config = dict(
    hidden_size=256,
    parallel_block=False,
    final_lr_fraction=0.0,
)
MLP neurons of a small language model. Each row is named by its layer, matrix (gate and up: input weights) and neuron, and shows model dimensions 16-207. Each number is 500 + 50 x the weight over its row's rms, rounded and kept within 0 to 999. Numbers have three digits each. A neuron's up and down rows have the sign that makes its largest values positive.
Before each neuron's rows, "fires in" lists the words (lower case) most often at its 100 highest values on Wikipedia text that the model never trained on.

fires in: "of", "is", "c", "months"
L4.gate457:439469438524476519428499509544585538521512503530547604529429553568467507449421495611449511581463545492566459508413466504482563548543429466477528535461428489489535470539506516569574505389504503539390521457523530518467544541515523485462499482484514634553459520440447513530564517497485487509531418490491477515535349547544526508476516466529491363501462438558582503430436594472547399525570538476460543588516486463414430604447479508494570516520481486515425467466416479418526593530499490459471449477538441511497542441479467494463543388501526541542392458599471495526518510629405455533
L4.up457:529492463531515560478485552484453514473445543419522512497570573475545529484477555388491494466471621482502516449443506570533560437535537485489399501593517446604531553448502520456484403498555493445515543508415440553529557527506568445473493473518521506450387473510464531394496490522440484495555487531562467559451490569606423421530518376487501581439520567481492572448532533485455453575494488465500546500557454593497462548541516546525572553487495417458478492463465526518449514538525488534486493437485549597574465514527409536389458508546508497497513482562455482566437540426561424391

fires in: "km", "m", "ft", "meters", "mi"
L4.gate429:568430411618541476552401516492414447511432481479568445489461471547552484423496514438518528468546525471552662455549467466533547544427454491511479463494449492494518534492532471515456440427510426509534505482451517456584557522468439502514534480519535526469453477518491470420394541447517486569458519518462650415552515471503593526463525463481630502458514565555466430474473590508460481439583516486485572508567556374575531427495533513556556397566500454561478477383525431448504464541503434506513481503412484519503626536533503540415578568419504532490460487528501620566489526520435585434
L4.up429:526408437547500533454508484491566526473522490469456468484482419486543425430511448590454517543553524589555477485533446560547520485492495463528575563544496409528556524427534560562546461489457466467526485480385571545532457442555495489549530563451522493496414477539488514505514543505557453480454461524455536462548492502470555456458534444531602540500597416438463477417599592499462489510517455491558500535479449538438553401480545490481509478564450567544414522434593426484409591371407529510455488645425496454504447525460543484579489576461530521547579566554521557572616538527523499548

fires in: "during", "in", "and", "along", "near", "from"
L3.gate471:517487423440550477547481384474474498558501552491487531533501534588505440505434492519535511557469499433476532521508562454474524554660471641499611493468524471443488600494509447593492472493535384469554556464440437509576565399497425534553486556594504472430483490471499494499553492473508518481463550457407457426448477479629523457496452475540552547512545502478595465520481425422580515529526500517534573455552459510622513559378550490525514472496412397552501567444496398506434502572546518532508503501487571550542452496534442477554499441509488519480461432487465548474422441482432524490
L3.up471:531431449588484557588533440524457460514505592541555568576461463473481470557508492378506462552467472452501507565450563545472479546420468571460600554512358458520518470465557555457585488487505568493537608556463524518482569455532490461490490413538547529524558445428550536570569496577522478419535476547568521534462518433499478528465488428497480496503539516426504456479497430552472460597493582593555437465342492475596612377454533469568490557530458446477494531491586480482514474460524538454472492540543537601468511500558511483565529513479542520449467539447468476533485510514474495571

fires in: "in", "international", "by", "institute", "intent", "infantry"
L4.gate339:610398451459568562494533469455555515463564523521455433508511539475535544512507389450513446482496490496564615527592513558444596414568485470480589533505523542479569433522536537568433558537421457497467550554458386448474432495458462527476427411464562523512500462450629520470519490540511438403509510495538503465480466476506432458511513473476432485533494454516526448481488498511465458456533565535471570483527455553557494561501431459529474477475552593443478438445507517540597521466373477576501570478442456525517547556409524604524554520501538533534498464454492525497504563551436551487
L4.up339:459454472469562511516503507475568506546446526499527541467466434607490477457403516518488517493501413536596561604590457564475485495528433521505490521407502458511491430443646487460506542490421521482552437562480454462470528582489426529517510440487527507546481555470488575563562459467521464350529469523583560569451469606509433593440509490401471560534500538500501486520496457477558489530375469506525528533458503556564473602546508424525429469418410455537516566502496524508526530429507541512433540562474590548591478508483508439527444559496570517392539500609517493474492536549498394484

fires in: "to", "in", "for", "during", "with"
L4.gate305:567540490509494505554416450349500501425476536541509544514562503447537474536492493504592430561547497445551560403557515506470541505503466539476489413506495495517611471506528575463529559516556592619613593534579484468534457484542389585516523436450583584586502502447466537481560541406463455538491446581439554445495562422507557519371557446594463510573541519579601420571448485483581530443473510518478445450529523478518528473495418521515457530476412506452504509546521481505568563447514471513532454450552573494474508518543499438474465523472520582535457536467458528418516469548534496466
L4.up305:490561395521341451535447575518565462447528522505528439519443470475465602430512507487449564530518549498521512533493481460541465362544463470505565532429459456391477451519559459552535488527588453500534590481541524524551490500501491489538540463495548419451413422510533442548408477527403612424453472494514476508459509509589454493409506488425439491491549506483504421517587540489539454441519442522525520461434548476536533542502537530606560513483551522496494476526417502517371562399474488425519514567437445520535559519479495554465550493471444484422493508572528541539518389518439389492

fires in: "that"
L3.gate500:519536512537429573484530579533478478459585453534511501479410568519504480439498628534486524462583524441543447493449555418515612508450457510507545519452476452512537496452427517470427505531585546510580568453452438483459447583434502507480463471467525485550434522504534523399466640512486537420410561546457476554454571489366495519440586557509545519604493561484533443513406477468449474471476496449483507507473513513565470544490467616397565533392480493555468538527592536523499448531507518586524511555555578554511552548508541502485419506438419440468428519510465475462502479487512489546
L3.up500:418465565591531551418523470450459537421465426446407493460515504502447541493541485468349473478469524475445527634456505465488506452483518536445503484421487474453483439452497519461592546488455456545475641458533490604444485527515489526470426531507561496603464636442581506459562557534510449408499524536396550488494599542494510468415458578501486490570544546473435567521517464461477536550453446611480521446536454473542632526501445545540415485478555536509517482563396589489436439488442530520484479525492423501511516511482461557517509504529449429531521534524516409522562471474537508464

fires in: "united", "original", "originally", "animated"
L3.gate178:510427516424443530426512438466398472547479519509613451584504517547504573447588462419486520411551482409522570471493422492503383498531492488501475478519484484401522399483532473493536583503538502435590511506521549481464456545346505520590490552486482533488453548454525453489462377448616461525552482507510552452521553522570459481435512449565530486551504465505465459519456459600494417465481491493432431505505507471481478566497566456457365454470508493436473496513561583456483467561515570463539557472585577547504420543543521553447520602626498511428502454644483483477530448521466492542
L3.up178:499560545466534489568448396543585518463555485511530578506508464484431512489524484580456490557634570507626510539510529575417503457534470534476573488518571494446497445508462523439476489441528490550531523525530529599525554574521486483518456534528463512572465486439638566564531562510551438479525524500537584478514423477507490577451564462541450447542525465573496462537509515517485487384545515578579434483590564540452427580572437517502487492460567571458404572461478505534484492516495494471471419524519410463492441486483526545487477533507505595529554392532513496515528429483483524515

fires in: "after", "with", "on", "for", "by", "eric"
L3.gate30:525471537457489506583468565582602492477573495542466488570526450452540497477468463498573544429467474509560477488543536392537461504536535518543476488460479411483525452479546585519459545528546500487551564580570472548522521529452507604502436471399539462580551480451464510500428523461579649585465551575494507541445409463478441532527601511496470431468503503608492525505539498524432518475493540427523518497524467483534591561400486517523476586416556560520529580524506613574569484533484570493426490441535494550453494520562464522499556458541527520547579525458580500475478508505530443481
L3.up30:507573515500467544549486483458472464420524547437464476466496458530506546373496411549520490440523514511473548477470504467541471478481453499543566500440438375477500557500460413536493454515443514545565457488568575522519515569558494391446523516531503479549501459458552465487594565494473526498520513443427492541494469529409554560400426517530532485516564497511615503470473472504475612569543533415461494442557456498475565434528523552489598470556479497484402474509534417531523552566508463550493582510378443513476439587509431476561503486568522474623534585443576456581613521541516557536

fires in: "and", "it", "but"
L4.gate314:556504543500569508431612550572579451476469478532493520457489390498527524481591486501499490571554544480554518521607492538549480472497553500547496484423494552613552548453572531590530531415507598524468526480477562444543498528468495479558481499490467572488438486503554545449501467484499495462427441497514614471447464452551479498451617571564447470567514450532476519551510526516547488439457439455538446389462466436538479451460568595562478528484524552387471506435517563451528554484431529475465489505531459481541513443465515565541424519463531451495470449401555562517500632529572528442
L4.up314:507601460514524515474515536491503512488406527518580496383446581512556484449570495532467536453449492513541469506362577481536616457473481443543535480495533469470457623524483438533508540452642471531556490420459509408561491454512402494426575527531409638564425466401419567435553517521482487472494485508496480575554539548628576511444521512519514448495519509524490507481457478499434448459449509436553436481498513503504545505569426405434484412500505529537545481413563452468580507463518532493550576493572450467443521573501526465550501459465498456504523534514479508484551490449541422415

fires in: "an", "for", "analysis", "any", "another"
L3.gate613:519430513364595510575468489500587468551448531468575508539500473483485495493489419570554551397528539449492521498560441448506402430503497480482506527424517559386502472506446544458497418455430507521538589450411503546525455505438476420509512479524472509530576592476489608512417507546480520426559499546504433542534441552481498519451500393480467566396528605542458454521426518458547445431476498543443482494434468522494367589382404440526504513495516516470480491576501523557495527438532473544529457478577529478474454499496548478493513454533434505443493463503528497487493532398557509542
L3.up613:485536501579502607573419384421478454476511419424486521428484486539523523495487568466482508404610446537545536512489470447509527414446460576491595475428494475485485431582488661498527519538439523562457473448502513499514530477454532594505531480429502473616602585510547459505538634502488549386491506498471517485506511473534367530455441538443504496521507553497490463460483533475463503531560475526503552588453514543522527560487486549526535455488606437410593496473490506548537432498529490552507502599480468480575610456506519447524397572472467502549529568462487455507537569425477535421

fires in: "an", "another", "any", "silver", "australian"
L3.gate14:576568627478496475441352501545571418547517472444652436488529433474474499487565538414482504435491444522525523532526517418532475449555491457392441466493431452578475491502511562430474480567493503585482562530556471557504477419475526367472424465489499526555511509529394524478587492592467510472587498554487514505468534461434400463558496502534524454465549473464503491537507555515524537517477559546583497470420522486519508555564433532564439455466592487406537487423514499560476522500549494526538442489513545435490545448505486562477551367638382468477501504496502436495454507449491527463
L3.up14:518481477504609516540514462527530460411344480561494436512484495513394510433523425501482538496571542566547514466543557454509477456451494484414540434463470497469465486495401461471478486490570464526502562542471513459445535564604531600443429494519519531437547471522477499457439493554472552549553440581481484414527477530437494562452558506449471498566560472527520530475528501529520398479498466463592439508569481480478501487547534476447591536559531562509478565445561567509507468535451497556468359487470410466440512458422512613590508546467547538478546452406493476561471431534620511529

fires in: "and"
L4.gate476:497447467530507463570536463389596497433477421511576564438459580562474520644527469512491502468478539520549570445576499509542506447570514602496485421513462557443545559591451542540496497500436396592445486502393498460500614505544458464445419505557467528499467432411438406421463527390509562487535402463520509454498531506488500473442481605533506484491485426545488507542509475454482400524545492589553492507482528576454558485451491541424518501591484480481467546532544448511496488471480477457481494540516495500444443502561661482494450583473541388370507377412503467476521482524525496437
L4.up476:419562504487445603488471543538497448472453530508577453551430520529446522476488508389524455497552571518386426583426542489537551466490581534495462514415472498478466569547510533567453558536505510586493500446493451426570524508424498536455553482481549513508579516487548469477485454417539496542479513520441511523434448516474529540476505579532492434543563570452522536557561457512480489557460420488478379557539563449507477477481509527516422628507463520469451531494515499372479518595549414437549468438521555535370480468564486520508577533458600520478528515551535497474516501565569531559

fires in: "that", "which"
L4.gate437:488464641497565499474556539579513488543554520427448443457459529536525461462522493504465619442509572491543444559466524461572464454580517506516595467498562492482411460511551495476517483465436477477437526442451458475519589525544528558556522501460571457501403504545439468541549497527532522519389466560559407491513504563429558492483466534541525545495521537483421491497362531392543475506595558437506460472469605458554415542532417482447498553501561579554522482515523509362481515497482519561377512514512529463511575466439562510524464539406434483478555412467481573451449497446460521475
L4.up437:454439531571536527467505463457443476488475575412570553540418597484561516602636561407542448524559556461499515488488472569432482482473459525468449481460410480515591438540412510502469537523476538597607376468498524524515503547522483560429483518513509453544468424529408528489526425492564494462566513450556537558490533462466546527527523547485494473477469526559531470490445483460529520513374425519461551405471591449493461518562568510464474481535463488470536451559399561462506471448438478521516473496556499446472520470522558488566508421448573513458459561522519543546530452547570484547

fires in: "that", "which", "who"
L4.gate105:524555481531511545472427491434506525565432493504508569460468492479447562453495409506469513511614506455448485404518447509525618583458612415501539441495470551521496556437513538391580512455433443564551463455567622427503552470492479529452488512520472512577486546409580559409486538499551468461493507567430576512510545432367547572493558479528502474546489517546520465536537590503470432462574469607493488410489536553554479446504504536502507508500492535492553524577568479496525569395582433593422546462549490521520556505455492594597468542506381457491496468409509476464559525448499538438
L4.up105:381531417546580571447529498526481520508474557542587524377505547479599491541537515496432476501548500435418532515533484491552441477514488574570498470462496449610504451488473430480511502425536494496569500499486515543510523527530384472483529520432479550603422564428460528482537507556470518479421472588466487515493519580536536557565454560538460410515529451493509588539422478526394431555492425578617459472382595506503519588582473497491402484468452429499531586499489507541555497458541540597554575575507434491487596564583499563525394521451506580489464529531476516487481579473571491521

fires in: "that", "death", "said", "what"
L3.gate177:472566516527531430406525475515469459473438471465531571388473491439535472415541469485441540520521511494576492508486533430400453505522516501475475431547489450504497487568550514431442438453516523506537470475439520469446450458572475569511524496458475513483603631512474540500571556479526465484423478512443538469477592542565492550480417600495474495539365425475485485475446461440527506508500440492509466447454513373573510513519526468468515622541529510505496474522554551525466499523462542570439423481540546657473525513472572476574412575509550423502459516456404474459421557466509500475
L3.up177:441535464471524535469401478520444524588495498411554656443557500488525514497441512597530466511529401510545433485421568614490497480576523569497508551518581465377485411551443482539500515469561449572580492462485512489429465480468597446476489513545430455541446509409504462514624485512554473526568473484478482507506569446440461516409438559456514425547544541495496517526550428559436530469538494526543515520448461490518506550464493450419492451449508537569464501552554428493536490404550399538469575549507512548501547452562490446504426545498496438477528443592503433552540539530511535589